{"norm": "layernorm", "bias": "qkv", "optimizer": "muon_variant", "learning_rate": 0.0112, "lr_mult_up": 0.76, "max_steps": 5868}
MLP neurons of a small language model. Each row is named by its layer, matrix (up: input weights) and neuron, and shows model dimensions 32-127. Each number is 50 + 15 x the weight over its row's rms, rounded and kept within 0 to 99.
After each neuron's rows, "fires after" lists the tokens most often just before its 100 highest values on Wikipedia text that the model never trained on.

L8.up31:18 43 40 38 64 42 56 30 39 18 67 69 42 54 48 58 61 52 58 48 72 88 76 40 53 73 85 28 82 52 52 52 60 56 36 50 30 42 53 47 46 43 46 51 51 61 19 71 59 75 63 23 50 67 50 41 59 66 51 56 66 42 55 29 62 53 55 44 65 49 56 44 38 40 81 42 57 47 46 56 42 22 36 52 72 21 59 54 77 56 73 51 65 43 39 54
fires after: "D", "d", "al", "g", "io "

L8.up291:62 61 67 68 46 60 35 43 53 38 52 58 43 47 58 25 40 33 57 56 21 48 48 38 67 39 44 22 50 62 39 50 42 56 48 44 74 68 38 82 35 61 48 31 46 59 36 55 38 51 28 19 28 42 58 62 43 34 72 34 41 38 47 51 59 30 63 70 63 22 57 68 28 80 21 47 57 55 64 50 53 68 21 79 77 36 46 64 57 80 61 45 52 47 43 58
fires after: "m", "M", "B", "U", "Web", "L"

L6.up98:48 39 64 49 53 65 64 61 74 52 52 82 45 21 61 41 51 23 13 71 50 58 51 45 61 53 43 34 55 70 04 37 60 49 63 56 27 56 41 19 40 43 64 64 73 56 36 69 57 54 61 69 53 24 50 73 46 38 50 40 70 40 68 59 31 61 51 35 53 35 44 37 32 41 41 32 54 46 83 50 33 66 47 69 61 48 59 38 57 63 40 47 56 54 68 15
fires after: "h", "H", "th", "we"

L6.up219:43 52 27 29 48 35 37 49 62 51 49 72 71 42 57 42 45 23 37 46 62 47 29 59 65 71 60 67 76 79 52 42 43 74 49 44 56 30 40 45 24 48 44 29 43 79 60 62 77 69 41 58 53 38 49 34 38 54 44 67 52 71 53 62 34 20 57 61 60 47 59 51 60 37 56 36 46 68 51 63 65 21 49 43 48 61 46 43 71 86 75 43 82 46 30 69
fires after: ".", "g", "li", "l", "eg", "arg"

L8.up47:48 40 62 43 38 52 61 59 55 60 34 52 42 67 55 42 51 93 47 47 46 41 33 59 48 40 34 44 66 46 56 61 61 62 46 30 42 45 63 40 65 62 44 43 41 46 33 55 55 54 67 44 51 62 29 26 70 62 52 52 88 48 69 56 13 51 67 39 67 60 39 55 55 22 33 77 53 41 42 32 32 44 58 24 20 54 41 35 56 41 09 19 40 52 49 39
fires after: "H", "S", "K", "Sch", "M", "s"

L5.up106:59 19 49 64 42 48 81 57 42 51 28 67 40 57 50 61 63 40 66 54 57 35 78 63 26 29 40 44 23 51 78 35 22 49 39 20 52 66 39 41 62 68 32 38 79 59 60 24 53 26 33 63 66 49 57 22 54 55 52 49 59 34 56 44 39 80 67 50 51 41 45 41 50 62 61 32 47 50 38 63 51 36 60 57 20 49 65 59 53 57 57 49 48 52 68 42
fires after: "the ", "The ", "sub", "at"

L8.up285:39 32 72 60 43 53 48 48 30 63 66 20 58 47 56 55 50 64 67 16 50 62 27 73 46 30 37 58 75 55 48 42 51 41 29 48 64 37 45 64 58 62 42 69 55 50 80 62 58 35 40 31 29 65 59 58 39 64 62 40 61 25 44 48 32 51 67 52 63 23 75 65 67 55 46 41 39 19 46 37 31 31 40 13 45 62 55 62 29 54 52 39 65 28 63 67
fires after: "S", "W", "P", "H", "tw", "ach"

L5.up264:39 69 51 21 59 60 22 52 72 52 65 46 75 53 39 46 25 47 41 44 71 58 55 44 38 69 51 42 70 72 39 46 55 59 00 61 65 27 27 42 62 44 30 51 57 79 40 42 57 57 60 41 68 67 58 71 54 73 32 40 48 53 50 65 36 45 57 20 39 55 67 58 54 63 44 41 61 35 47 57 60 60 59 82 26 62 60 32 42 58 33 15 18 73 62 51
fires after: "200", "201", "CA", "197", "I", "202"

L6.up263:55 43 31 23 60 58 42 44 38 50 41 69 68 48 07 41 57 50 67 64 35 65 45 44 22 62 21 53 61 36 42 67 27 41 59 56 52 22 36 55 47 64 36 43 70 30 34 32 62 43 66 51 57 85 44 43 43 34 54 48 43 66 67 68 68 55 75 50 71 62 50 51 54 48 56 41 38 72 57 48 48 50 49 52 60 45 73 60 50 57 32 44 34 37 48 45
fires after: "me", "Me", "Be", "e", "ing", "ge"

L5.up21:51 29 51 49 38 66 72 43 30 40 33 30 30 61 39 68 57 49 30 35 50 52 35 72 49 55 44 41 69 15 40 68 72 51 39 54 31 38 57 51 79 55 43 30 70 56 45 55 47 39 71 60 62 58 46 70 68 30 67 30 71 67 46 51 29 57 47 52 48 70 39 55 33 57 72 32 40 54 58 47 74 60 62 46 51 62 48 50 43 80 56 74 78 56 65 38
fires after: "Ch", "ch", "Squ", "Th", "sh", "st"

L9.up51:53 29 50 58 65 75 55 29 66 31 64 31 52 27 59 41 52 83 79 50 59 62 54 51 39 41 39 43 60 50 34 57 55 55 53 33 30 30 48 53 39 55 50 29 38 59 70 48 65 36 60 67 60 39 49 46 53 50 67 27 43 38 91 64 38 45 59 26 41 28 42 58 23 51 37 47 62 27 58 39 41 31 63 38 59 48 39 50 48 46 24 24 52 52 58 54
fires after: "F", "m", "f", "em", "T", "inv"

L9.up315:55 42 35 81 69 31 48 63 63 66 18 56 74 34 59 51 50 46 38 61 71 45 50 53 55 64 58 46 51 40 72 48 62 85 46 45 38 72 61 53 38 46 22 38 50 39 36 61 42 48 55 58 39 87 36 30 44 55 60 82 41 39 41 72 38 17 55 22 66 34 53 58 46 31 47 58 64 42 53 63 82 51 34 43 30 53 51 36 34 61 37 46 43 52 20 56
fires after: "H", "w", "201", "202", "In ", "W"

L6.up237:74 42 46 58 43 50 44 42 46 42 73 50 46 42 59 38 53 61 61 35 26 76 38 52 62 36 43 73 54 46 61 28 66 28 69 39 37 56 45 49 20 43 56 40 37 43 46 68 40 46 88 60 41 63 59 27 21 59 49 64 33 59 75 48 51 61 28 65 61 29 49 44 51 69 41 50 51 50 63 34 20 57 31 75 59 45 54 50 39 57 28 59 51 42 81 68
fires after: "m", "M", "E", ")", "H"

L8.up73:51 43 59 49 53 73 43 74 56 61 55 00 30 57 72 44 46 32 67 59 48 54 59 50 60 53 51 40 36 67 14 51 27 74 46 21 41 50 41 56 37 15 35 50 42 54 50 67 65 39 59 52 44 33 51 54 66 48 50 47 71 61 70 60 42 30 28 67 72 49 78 73 48 43 47 72 52 41 45 54 32 63 26 77 47 48 56 37 60 28 51 64 43 50 42 50
fires after: "s", "con", "r", "p", "ex"

L5.up166:58 56 63 85 47 57 48 47 67 68 42 56 38 75 35 45 46 50 45 35 57 34 54 36 30 58 21 58 44 70 48 51 34 50 42 75 74 79 69 43 45 59 58 37 34 51 77 66 44 70 61 64 35 53 61 39 59 45 51 41 63 34 47 52 65 51 55 49 66 25 63 62 61 21 38 46 12 63 64 83 69 39 68 47 44 59 34 69 50 27 42 30 56 35 17 50
fires after: "==", "\n\n", "in "

L8.up188:49 58 57 43 41 59 35 40 55 36 64 40 48 75 63 44 39 45 36 53 78 43 55 55 33 70 44 52 52 67 36 65 49 59 63 33 47 31 44 57 70 58 38 64 58 43 78 56 72 35 41 10 31 60 57 70 54 50 59 40 40 53 70 38 68 54 54 32 36 56 48 74 41 43 37 35 29 52 56 58 27 59 49 37 44 41 52 66 73 81 54 49 69 49 65 15
fires after: "f", "F", "T", "C", "The "

L6.up198:52 65 74 61 33 56 31 43 74 44 28 34 46 13 47 26 60 50 39 42 56 54 35 63 54 48 71 61 47 16 60 38 64 39 46 52 28 48 38 34 61 52 21 34 54 41 43 65 58 76 57 47 31 42 42 57 61 64 62 70 87 42 62 28 56 49 44 50 59 42 45 40 60 26 42 40 50 55 57 46 51 38 50 46 38 49 49 66 93 12 25 26 47 46 42 75
fires after: ",", "al", "K", "s", "me", "W"

L6.up102:49 47 30 35 24 32 38 54 33 25 61 53 66 54 61 41 39 50 27 19 31 46 62 23 66 52 36 49 29 50 57 78 40 37 34 84 61 32 65 23 38 66 48 67 56 35 51 65 61 45 38 62 60 41 43 70 63 67 68 33 45 43 68 51 55 80 49 46 61 62 56 60 52 67 62 44 35 39 38 41 56 47 51 44 61 45 51 29 22 57 63 45 35 37 84 53
fires after: "inc", "v", "d", "av", "qu"

L6.up63:46 31 32 81 49 41 46 64 51 27 48 47 53 50 59 39 62 62 48 35 63 56 70 61 34 48 72 51 61 28 45 65 38 59 68 43 71 37 43 38 32 61 42 40 52 66 61 54 60 58 77 50 53 44 66 37 36 60 34 51 53 30 72 58 56 62 50 51 45 94 28 70 35 41 49 36 40 65 29 36 67 38 57 24 47 41 37 65 92 52 23 53 38 30 33 71
fires after: "Al", "al", "int", "R", "s", "d"

L6.up267:42 61 63 52 41 41 86 23 78 43 83 43 16 58 46 61 45 42 78 49 56 49 49 36 70 59 53 30 15 25 56 62 82 53 50 45 59 57 71 51 48 48 48 21 42 59 53 37 50 54 46 65 47 43 46 39 41 60 75 51 38 23 66 53 67 41 52 26 47 60 52 66 56 65 59 29 29 65 56 44 57 52 75 50 55 28 60 68 53 49 80 22 72 41 52 65
fires after: "m", "f", "d", "bu", "st", "c"

L3.up296:15 25 71 26 54 62 09 15 71 54 61 51 53 82 66 43 67 43 57 53 67 61 45 53 62 76 47 45 56 62 44 23 63 52 51 42 45 52 40 15 58 57 37 29 23 43 46 45 61 34 58 39 43 67 51 16 48 52 50 31 43 33 66 47 39 41 55 39 25 73 39 84 41 38 60 21 49 56 47 17 51 65 28 58 62 45 46 45 54 47 72 63 27 33 35 55
fires after: "was ", ", ", "served ", "and "

L5.up194:57 46 53 55 59 39 38 37 48 39 44 27 44 58 40 37 73 64 61 51 29 58 46 60 40 74 26 48 33 58 70 66 46 68 28 85 33 46 35 57 47 25 51 26 47 51 16 46 58 69 62 29 44 43 50 53 16 47 58 29 36 58 51 76 42 40 65 58 45 41 67 59 50 61 58 24 65 77 49 51 41 37 57 57 58 57 54 36 66 43 60 47 36 70 44 52
fires after: "M", "m", "x", "B", "H", "-"

L9.up301:46 33 56 12 62 33 63 50 67 42 25 50 64 38 60 34 27 54 58 31 65 50 53 53 39 56 25 57 37 50 53 50 56 44 77 66 36 36 47 43 54 65 48 78 80 50 51 34 40 24 49 28 55 55 34 27 55 41 50 58 50 29 34 56 49 61 59 64 69 43 54 43 72 19 23 44 45 74 70 42 49 41 50 41 56 63 36 51 62 45 33 39 80 51 69 64
fires after: "A", "P", "S", "H", "E", "Car"

L6.up269:20 68 23 69 39 52 37 35 55 90 58 31 48 50 45 57 45 36 86 56 53 31 63 57 72 48 41 67 54 64 41 61 56 78 48 61 68 48 44 60 54 51 37 36 47 56 59 68 65 25 68 57 62 56 50 59 39 09 59 57 76 43 77 33 20 65 54 32 51 51 27 43 33 41 47 29 38 74 43 47 53 36 51 38 61 51 35 63 21 34 41 35 72 52 41 54
fires after: "w", "f", "th", "ph", "s"

L6.up28:35 48 61 52 41 87 58 57 37 23 37 31 59 31 31 70 63 17 50 61 46 38 65 46 61 44 62 56 42 41 45 50 72 38 45 48 54 43 47 37 15 53 58 41 32 64 48 51 72 50 49 49 35 73 38 13 65 52 66 30 53 64 58 41 47 86 66 75 50 36 62 37 50 29 30 46 55 35 59 49 62 89 44 36 34 40 55 59 63 46 36 27 55 68 49 38
fires after: "the ", "M", "Y", "The ", "D"

L5.up97:58 36 57 27 50 34 53 52 61 66 40 42 46 56 50 67 66 67 60 50 60 53 39 30 56 57 47 24 64 42 51 32 86 44 44 57 39 62 58 47 37 54 47 29 29 87 50 43 49 32 42 68 52 43 47 43 91 21 38 60 48 64 65 62 38 30 56 47 66 35 61 34 50 38 64 37 32 61 29 48 76 82 37 22 44 46 37 52 48 65 65 27 28 44 26 30
fires after: ".", "G", "d", "L"

L6.up193:82 60 51 57 38 64 71 77 40 66 68 34 46 67 62 58 51 48 60 49 36 52 41 47 39 61 40 38 40 56 30 72 52 22 47 41 40 61 45 40 60 63 25 56 31 64 50 50 60 38 37 40 57 47 49 70 76 47 46 34 47 16 67 42 65 34 55 75 72 55 60 25 32 78 46 46 52 38 11 57 32 62 22 67 37 71 42 50 44 43 82 38 36 48 55 65
fires after: "R", "r", "p", "sh", "sp"

L8.up309:55 57 85 61 30 41 57 72 28 42 57 45 47 56 55 69 60 28 35 32 78 79 40 59 61 47 50 58 39 32 69 46 55 75 25 50 57 37 21 40 45 52 50 38 43 32 57 52 76 66 33 49 48 32 41 37 69 46 53 44 51 43 38 38 42 50 72 30 62 64 63 42 53 50 40 35 59 39 73 36 57 41 22 34 33 40 54 43 61 18 51 47 81 48 33 53
fires after: "L", "H", "h", "bel", "Le"

L8.up305:40 41 52 31 40 71 70 71 57 68 55 53 39 51 51 59 13 39 66 58 31 45 45 72 46 45 41 56 33 49 58 24 35 26 53 64 43 71 54 68 33 41 38 73 50 38 53 55 68 69 44 77 49 69 71 61 44 45 28 30 44 48 77 34 41 38 62 62 71 18 69 69 34 50 51 36 58 64 16 33 46 68 33 44 18 21 45 56 42 45 42 57 50 42 57 73
fires after: "S", "G", "M", "N", "P"

L5.up171:69 48 53 49 35 55 23 31 49 61 33 35 51 35 64 57 41 20 68 29 34 48 75 43 54 76 32 69 61 34 64 54 56 66 28 63 75 64 56 41 50 81 46 35 53 58 44 57 70 50 61 20 71 39 34 72 52 45 50 30 58 51 31 41 42 38 61 53 41 41 33 68 50 87 64 53 59 49 17 53 50 69 43 39 35 40 39 61 40 65 67 48 78 59 30 66
fires after: "b", "g", "B", "em", "l", "all"

L3.up224:78 63 77 56 39 66 68 60 08 53 33 49 35 67 80 52 77 51 77 42 53 60 63 46 74 47 14 28 62 49 41 51 30 45 69 29 41 14 54 46 37 36 54 28 59 35 62 55 39 55 40 68 28 54 60 44 43 61 31 61 53 57 68 89 49 60 56 61 31 61 35 51 24 55 75 53 48 47 68 29 24 52 64 56 39 50 61 43 31 46 59 73 33 47 28 50
fires after: "(", ", ", "H", "and"

L8.up72:66 76 65 55 46 69 41 44 62 56 68 33 64 51 60 42 54 43 56 44 46 63 56 52 21 38 69 38 35 75 32 38 53 30 51 52 44 25 70 56 18 54 45 74 45 67 27 42 56 88 45 49 24 41 57 49 39 33 45 24 63 28 66 58 49 67 52 46 27 48 65 55 52 39 68 18 63 62 62 40 31 73 66 46 62 36 50 55 54 74 56 21 22 36 52 53
fires after: "r", "m", "M", "sm", "n"

L6.up68:41 25 35 45 60 69 45 34 67 27 56 28 35 60 15 51 50 76 49 46 23 62 52 44 47 45 28 50 42 72 58 42 29 42 42 50 39 23 64 53 66 52 56 73 65 25 29 31 44 67 49 43 32 70 24 56 58 34 67 56 84 52 77 60 26 61 53 31 45 55 46 41 94 21 35 36 57 40 37 31 40 42 60 57 42 46 60 64 43 63 47 42 61 57 62 68
fires after: "An", "me", "m", "his ", "e", "F"

L6.up93:36 84 28 46 59 71 47 80 78 61 65 77 59 62 66 44 46 42 57 27 49 42 51 49 55 35 71 57 59 44 35 56 34 62 42 51 81 37 47 56 73 53 46 49 56 71 37 61 67 56 48 55 38 69 27 42 46 30 13 41 53 34 63 54 42 29 50 61 47 33 62 88 19 51 24 52 44 33 55 37 58 81 40 58 58 60 63 34 33 57 53 40 51 47 50 42
fires after: "the ", "200", "195", "197", "202", "201"

L6.up257:69 40 73 50 45 56 38 71 55 81 45 24 35 40 59 54 73 48 59 42 32 55 33 46 44 48 33 51 41 42 74 42 61 48 45 57 61 57 55 73 69 39 51 27 45 31 35 84 48 36 51 51 48 57 36 37 40 23 55 57 38 53 47 72 38 59 77 32 66 30 67 30 47 54 49 55 39 52 83 60 71 66 41 70 29 39 47 43 22 85 28 49 91 43 42 45
fires after: "ch", ",", "h", "m", "M", "hel"

L5.up53:30 50 52 45 42 67 31 32 55 25 49 63 39 62 93 49 96 29 52 62 56 43 56 37 55 53 49 57 55 53 58 52 16 53 82 64 41 26 62 69 59 57 48 57 47 48 53 36 78 46 51 49 68 41 50 46 59 47 70 61 66 61 40 41 62 37 47 59 30 43 50 40 63 32 39 28 32 57 50 83 39 56 34 50 41 34 51 69 59 81 42 53 71 53 53 40
fires after: "c", "the ", "The ", "L", "C", ". "

L11.up23:56 35 64 76 68 46 62 51 31 52 61 77 49 40 55 51 44 47 55 67 45 63 46 60 15 60 73 54 43 52 52 64 57 66 68 26 96 75 42 49 30 63 63 57 47 67 54 56 59 47 39 39 55 59 55 60 53 24 64 50 53 65 13 62 37 66 38 40 26 45 63 42 56 36 41 45 33 53 51 61 34 38 53 38 48 69 65 65 69 67 68 62 30 56 53 42
fires after: "| ", "th ", "-", "H", "00 ", "a "

L6.up139:68 68 53 45 46 52 35 47 30 74 58 25 66 58 47 55 51 64 50 62 41 23 46 25 53 71 45 37 49 51 28 48 48 36 77 77 62 72 63 43 53 53 65 49 29 69 55 60 80 44 36 63 51 82 44 46 66 42 47 35 76 37 24 41 44 41 52 62 17 56 48 48 62 72 48 36 43 49 18 65 23 42 61 53 52 46 29 56 41 38 63 49 36 48 68 48
fires after: "t", "Jos", "anc", "gl", "av", "Gl"

L9.up132:52 22 49 75 58 65 28 49 60 16 70 53 55 72 54 68 54 57 35 46 49 98 41 54 66 65 21 40 37 52 48 34 55 67 58 70 37 48 55 41 41 73 53 28 22 54 28 65 20 81 51 34 62 36 64 27 36 46 37 55 38 60 60 79 50 55 56 72 45 46 33 49 40 71 53 34 78 53 44 39 72 54 57 57 54 39 63 63 70 63 48 56 59 46 41 39
fires after: "M", "L", "A", "l", "m", "bu"

L9.up29:51 65 28 68 46 45 39 44 50 43 43 37 45 40 57 45 60 49 32 36 74 57 48 41 27 18 70 34 78 35 39 80 18 72 53 62 55 40 48 56 58 98 46 49 45 49 43 55 53 46 80 38 41 27 32 34 54 16 50 43 56 34 37 70 34 32 47 62 27 62 66 50 64 39 60 48 50 39 63 57 48 66 67 53 36 67 56 63 44 50 32 65 46 78 49 67
fires after: ", ", "s"

L8.up8:68 53 56 33 34 36 57 77 53 51 78 58 16 53 41 54 88 53 40 61 51 36 43 66 37 39 28 68 55 53 44 46 72 65 48 11 26 50 56 55 60 67 24 51 46 46 15 64 41 81 59 50 35 63 66 20 37 82 35 21 61 59 30 40 48 54 69 50 68 29 51 67 56 43 60 51 61 71 33 51 31 50 70 58 41 60 26 50 61 62 60 44 69 45 58 49
fires after: ", ", ". ", "where ", "when "

L10.up259:43 65 54 33 72 28 80 53 32 69 50 43 67 39 79 44 44 66 59 72 61 48 54 50 70 49 19 50 21 68 53 61 68 20 33 59 51 25 59 80 47 61 33 14 55 48 34 45 52 54 39 45 29 55 62 37 73 43 45 28 54 46 44 54 41 57 30 54 50 36 28 61 56 54 52 21 50 46 33 44 52 51 55 33 43 50 27 78 37 61 45 57 52 46 49 66
fires after: ",", "Ab", "(", "ur", "on ", "^{"

L8.up62:40 41 41 44 79 55 59 53 78 40 53 42 71 36 32 44 55 61 28 31 40 57 63 36 35 71 58 62 57 55 47 60 59 51 42 69 41 39 38 17 29 60 39 61 47 42 45 85 60 57 68 41 33 69 48 46 59 53 64 11 39 50 71 25 38 66 12 26 80 23 40 57 34 80 49 62 33 56 27 24 59 63 31 58 44 18 69 57 22 48 41 52 54 48 34 53
fires after: "An", "V", "University ", "M", "Ar"

L6.up202:71 34 79 57 32 70 34 52 46 49 53 87 35 33 23 41 60 13 39 41 58 49 34 74 55 58 59 53 41 55 42 56 51 60 19 40 50 85 48 56 62 28 79 33 49 55 21 62 59 51 54 53 56 67 39 47 56 41 34 26 52 60 49 85 67 42 76 61 70 66 49 59 61 53 50 33 22 59 42 52 58 60 55 68 60 53 54 63 62 55 47 24 57 40 52 41
fires after: "li", "Li", "we", "hel", "Thom", "l"

L3.up90:43 47 62 30 59 60 76 69 95 59 42 51 56 80 24 63 54 54 48 48 65 70 40 38 85 53 63 41 41 46 61 46 22 60 62 28 69 58 54 68 40 47 58 42 37 43 64 62 43 25 66 38 57 62 62 73 35 58 56 37 57 44 38 23 41 32 50 52 38 58 66 48 47 57 39 43 59 03 63 34 41 21 28 66 33 81 42 54 46 63 49 36 37 24 55 33
fires after: ". ", ", ", "at ", "votes ", "was ", "| "

L6.up25:52 73 33 54 69 39 37 68 70 37 17 49 57 63 72 07 43 72 41 46 35 34 61 42 39 18 49 66 65 55 49 40 81 55 54 53 61 39 51 68 36 65 61 42 78 58 48 39 57 29 58 69 48 54 40 79 59 41 20 41 67 45 54 30 59 44 62 60 40 32 40 50 25 25 49 41 62 49 69 57 81 57 42 65 52 46 87 49 56 66 39 19 68 73 39 36
fires after: "200", "m", "M", "G", "201", "U"

L6.up288:57 82 34 33 51 50 56 38 45 33 26 48 57 36 21 58 47 49 62 52 36 58 56 54 77 46 36 61 47 40 78 83 78 44 39 35 39 49 47 50 52 60 34 49 62 40 35 63 71 74 57 59 53 45 35 31 39 72 50 29 46 55 42 57 55 52 56 37 54 49 35 35 24 52 70 65 21 47 48 24 96 59 41 61 75 36 54 33 74 66 47 28 79 86 49 55
fires after: "J", "ch", "h", "Ch", "oh", "Jer"

L9.up317:40 64 33 70 40 57 64 37 32 56 41 28 57 49 57 43 46 60 64 32 35 59 37 62 58 66 25 41 37 36 48 79 23 76 52 30 59 50 36 36 58 62 21 46 84 47 69 86 59 39 49 65 57 36 11 62 49 64 45 46 59 69 74 69 27 42 52 42 54 46 66 37 46 46 37 42 36 54 41 37 35 33 45 52 39 58 70 46 38 54 75 49 68 47 54 69
fires after: "ex", "er", "am", "con", "em", "r"

L5.up90:56 19 74 41 59 52 46 45 57 37 21 99 37 64 24 37 43 38 54 48 51 63 43 37 55 40 65 44 23 20 43 38 32 43 37 70 35 46 27 42 50 27 56 11 48 38 87 61 41 56 28 55 41 50 12 48 71 65 51 70 81 53 37 41 74 50 59 55 60 63 53 48 46 65 50 54 53 65 48 66 11 54 74 68 39 58 55 44 40 57 54 62 57 49 50 50
fires after: "in ", ", ", "(", "–", "the ", "are"

L9.up101:66 63 32 46 50 66 41 35 48 24 57 54 50 51 47 58 70 33 72 16 60 37 27 17 27 52 40 54 52 52 33 64 36 70 55 58 23 83 55 40 42 58 71 44 47 30 29 45 51 93 33 66 55 64 46 54 57 31 55 22 17 31 39 37 45 52 68 58 59 36 57 50 44 41 96 14 57 44 61 60 74 53 70 40 52 40 71 61 60 45 44 49 83 37 59 38
fires after: ". ", ", ", "The ", "where ", "the ", "\n\n"

L6.up135:49 51 65 57 36 40 42 43 42 56 45 51 58 85 79 65 59 52 50 43 44 46 01 62 33 50 56 64 10 56 49 58 60 60 34 45 45 45 64 38 49 76 14 46 41 43 54 39 54 61 52 46 13 69 55 56 35 61 55 25 47 44 41 11 50 44 79 48 53 56 47 50 57 60 37 56 52 42 57 53 40 59 64 39 57 57 16 65 75 32 55 51 74 59 60 40
fires after: "=", "is ", "was ", "\n\n", ")"

L6.up161:44 76 53 46 77 54 71 49 43 55 35 67 54 30 48 51 43 61 64 47 66 57 58 56 54 50 56 45 55 43 36 74 26 52 66 63 51 57 43 63 68 82 45 37 31 36 34 77 64 37 31 54 62 57 33 32 59 51 07 49 63 57 56 79 37 33 54 57 18 53 63 29 45 58 64 40 65 45 59 28 75 69 38 52 45 78 55 55 62 54 41 32 28 31 54 53
fires after: "\n", "known ", ", ", "such "

L6.up312:40 29 34 45 57 41 33 23 53 48 60 45 40 37 26 73 50 45 60 36 16 44 45 77 37 68 50 68 38 57 58 35 31 46 64 71 34 24 36 62 27 62 63 80 51 47 31 45 29 90 39 66 28 47 55 69 52 38 38 65 58 41 62 79 50 76 88 54 49 41 50 45 39 56 54 57 83 60 24 34 35 63 28 66 48 36 64 28 36 34 52 25 50 35 58 49
fires after: "m", "M", "v", "ind", "V", "p"

L8.up191:55 17 79 58 26 69 29 39 68 79 56 44 45 54 57 51 56 51 61 41 54 57 59 40 49 60 37 54 41 55 76 44 38 51 85 27 45 72 31 39 22 60 45 27 43 58 38 61 38 61 38 57 68 21 47 47 49 66 51 65 56 38 58 37 30 68 57 52 55 47 25 38 54 60 74 39 67 59 27 49 45 58 39 59 74 40 32 43 57 54 62 75 69 47 27 62
fires after: "al", "E", "d", "P", "A"

L8.up121:66 56 25 59 74 44 45 62 57 46 66 21 45 48 61 30 48 50 52 39 69 29 29 29 36 45 58 65 80 46 41 13 13 66 45 33 50 51 60 53 34 50 49 35 40 56 39 36 50 54 60 41 63 74 61 33 39 41 53 62 55 26 44 34 34 34 40 32 61 65 66 51 63 51 51 45 41 78 49 33 54 55 61 65 41 67 55 37 17 62 53 56 56 79 51 36
fires after: "r", "ic", "vol", "ol", "p"

L10.up130:61 57 19 60 62 48 36 40 80 33 61 49 68 77 33 57 64 32 66 54 48 46 38 42 15 42 47 46 45 61 59 60 36 52 88 28 48 32 38 42 30 46 46 29 65 60 56 27 82 59 43 35 55 52 46 82 55 70 35 50 77 59 46 36 46 66 43 50 42 52 48 31 79 49 36 25 52 63 40 43 38 34 26 34 43 50 42 51 87 53 37 36 53 60 42 27
fires after: "A", ".", "\\", "l", "é"

L5.up306:49 33 74 54 38 30 41 57 45 55 81 52 33 49 36 64 50 62 41 34 68 52 46 44 39 70 32 59 63 12 45 66 59 79 48 31 48 53 40 43 59 50 50 42 74 73 66 89 51 52 48 58 69 54 52 47 58 21 32 45 52 10 44 45 58 73 60 52 34 68 39 52 50 50 52 57 55 85 49 42 33 62 43 61 37 49 19 58 61 46 29 44 75 35 41 42
fires after: "H", "h", "W", "t ", "its ", "Hall "

L11.up197:31 39 68 62 45 68 51 65 29 40 65 48 54 31 65 51 58 57 59 60 22 55 51 58 62 28 55 67 72 42 25 50 62 45 41 68 53 59 66 68 37 38 35 52 31 39 38 62 87 68 65 42 57 27 40 46 46 60 62 28 45 47 34 44 36 40 33 29 31 32 64 64 35 77 58 56 45 24 66 59 55 71 22 40 55 65 37 62 78 64 31 45 05 38 31 68
fires after: "S", "R", "N", "W"

L10.up99:56 46 69 49 32 60 38 57 30 48 49 84 62 51 69 44 36 48 69 26 63 40 45 60 66 36 35 57 61 58 55 32 58 48 54 31 45 39 31 58 30 86 36 36 50 65 46 64 52 36 80 22 65 41 55 67 56 56 39 59 56 50 49 50 11 35 61 60 20 54 54 52 22 56 62 62 59 45 40 45 38 42 36 33 59 78 68 57 66 51 54 66 55 45 77 45
fires after: "G", "g", "\n", "k", "b"